Weights of a small transformer language model: 23 layers.
MLP neurons of a small language model. Each row is named by its layer, matrix (up: input weights; down: output weights) and neuron, and shows model dimensions 16-111. Each number is 128 + 32 x the weight over its row's rms, rounded and kept within 0 to 255. Numbers have three digits each.
After each neuron's rows, "fires on" lists the tokens most often at its 100 highest values on Wikipedia text that the model never trained on.

L4.up486:148133118149114133149140168120104088059089136091181179113182180104135091101183175130180162186166142149148108120101118191192083103097070125126176131055203116121108129149127121099133128139127105131138164162073118179176135150114131108168123139137178135194130112114138125127096129064125135126
L4.down486:147127083105127154129110121145197194109174149126104150140105121139109130062102102115110170104150085164157146145121137141066136090212153138110094109121116163152150112084101093150114145129188113104127188174158117139120082087118108104147104159158135143187154205136165130096098140105162167117
fires on: ")", "s", "),", " of", " str"

L4.up667:149153123158154098159144122075114130176128141137140154123136112171168122116110116084110146124190082097104151126097113132096130145159087184163150107084152178078136130147136132155098114091101111100105117192088140085109129107146167126141145179093078102160143083139183134128156213100126095091
L4.down667:083092158158195129103074134172182070095108112096118116142090135144088145073146145088126140148137091114147139095143102110109119125184132168176123110078123065118154157121115148115103115164133128115159079140119151112155160157099117089103140144144209160142110186125109157127091125113211100121
fires on: "as", "ene", "o", "oc"

L4.up1214:146150169144096147079104102126135161151159144119069129172151159052192135102111136127111089170150190162116108085153098157110164165102098066190107099110166151196045079129108130129088134060104109069136125133076089134081130095125138131141134145132079132128125096070133139098163175080105126099
L4.down1214:144121132138070142103104152151134186121200127101103206095089120168149123104152141108150206087170093099143169101136135122121128175183141100159106122123129079134188219098101113111126126107189075150116153126203129129124100142132104131112139104118127110190134131167166144123115136127118167094
fires on: " of", "s", "ains", "ography", "ast", " During"

L13.up522:082188116089120096149126154114111076100144151046135139140105140193131107161119079132157155081090145140195125099089142105136105142128085051171142157116098160168183117137111116101172131151104121086124111139155185139135130137182136135129086118151169147115135124083095086126105178157245099100
L13.down522:122148146146114185161185138101149115137139105156125128108162111125158030117101097164120092104084155112110156153129106180125163103129103177068094088153133124117180166119111159154191089148159145163126113089132181144148112145145096069107145143130109111131116113113180206157093064161082111107
fires on: " |", "|", "-", " G", "="

L12.up550:130097185081191134148128157149164151173108132142153168100114136097126112134129103129150105136118094166134176113070053131117155126121131126153157070195149125157133154115107075119111094097107162093196115128113104143082111117132121111089088170125114113135086159186109116188124135158084099148
L12.down550:062142058118154132180161125162134156109076169086133139161138128162100124077142215145139151075193131073119120193185180116141051115082066160073130165160137136160106129124164145149145145164114096104093142139097070148159170090116122184132138130163074086114172174111102114153098131113123153201
fires on: " first", "ly", " under", "irst", " First", "est"

L18.up324:143133138086111081136134176081114081139111124154165160086113173111108168089111159143123123135107132070111164113166106158051175101179159062148162055152097149137041129140161075121150117095181165153115114114164161122059083114144118124162109097120221144176104066106130108103142136123127117169
L18.down324:123090134106135132137078165059205138138062164116151110130147096153171155183180160093133150145184159069140079108085160050160109107152112161118182089192142188140091098095119127043127139152115113139157152162085087118122134093143111086124115197079132052120140110157094149147135115129096122130
fires on: " an", "An", " An"

L18.up176:157142121142162133101165162155117146050111177106129168084135101125164131107202150088176135111116068068096130163136137123090103088171090174105059097137104110142078114132124166184145132147092111125131139122144118144161213073171157138124129107099122159111155137113130112135135135198121108114
L18.down176:100101162023171083158167143085095100101143128119145154135077128176166086154088142128133144139163109149151098078130163114110124135150142171130140145072134123165170110142111131124095135103134097130150184150153087137033106154180088180077148141144184091144079141127159102155095092136102142093
fires on: " ", "200", ",", "om"

L13.up832:156139062145152083099124065136118151114123137165173134121135101189117102134072137145114102121129121107085138136134132112087147111158111169139162116176151079139086129167140122162047091063171149108097140068174137139091119139114126141193083090126153118110139166080113128144152183197128051189
L13.down832:114172148096140132156100167101166105098130096166141129120094187132130070183134140106115137097198147169090096084088140116123164100155127061127140096187102113156142102114105119064108089121180108122187097123141159142134159137227094165113076101121132124117084081175115116158138134125118197044
fires on: " an", "An", "E", "n", " win"

L18.up811:095095112124133144147114186194105183115104137103097134162144122216100115073144125093185130168141114151105058158164132161162194206109109132091165162132105096110093142135023176134108137173110078112147155165132115162180201111142119130129152053110147151116144133112138209114125180125148135067
L18.down811:125076176092138092119151166137188131123113101162140108139107092252055104129129161147140209149104156092174140124136103136129167148141158166102127126082166147102154131168128176118156123132173053138212237157186131147130148164164108117118135109167118157094096112090136108143215102068138112117
fires on: " M", " "

L13.up453:163069174105138115118158146121059160113129105143144050118185136145136118115121103141116128075161138113128138110125123149176162102148063139101169158112164144099132197158130093182133145109124101074083125069120097113127124188100125181162071067117167069080117129177165129135079136148147099200
L13.down453:058090139140100123143127150122167070141097087122084167127142159140151083084174179115122109154130168110139133133114098191146123123107154149144099134148117050171121109122116133080198085091132127105150123077149188112124174187143095153136092078109132140171103151140216069097097177140135062107
fires on: " an", " An", " Time", "An"

L11.up171:179162194129086116177116188147135096132123138103124062127074123139137102131167117067173119134163120129175081067159164107060100120051156150113129114176128100158110111182101117153200095125145106184132071117110101058102125187132168145100093129129133131172138098122166133118122108138139129126
L11.down171:073124106146119148141156136150163099099122167123133106064160063066189162118104115156135101177119090079105106104120121163092132126130138147082135090146138115084133179081138121123142125159099150099068130066138164181090093073171099135088069126120183145155140117138148139192091099095076164151
fires on: " |", "it", "–", "et", "|"

L4.up809:097105109061118103122152096136075096119113143121158072137181141132115156121142138143152151104169119134164152135165130141090132119114163131139152129106125153084162147144136189130101116098201112121105157091162157121136102169115136092166214143128114156107149124129097134132167087089156117164
L4.down809:142106168122170147168156149148126117093211123088138094125076129082140124132093131135144194105126132128062112130193149161175117119126188091096098137099134069065106115119126043133082091165109103130123109134149168143141103120114057108147072126241182148154095117083137141113138113091140155100
fires on: " did", " /", " (", "(", "em", "ere"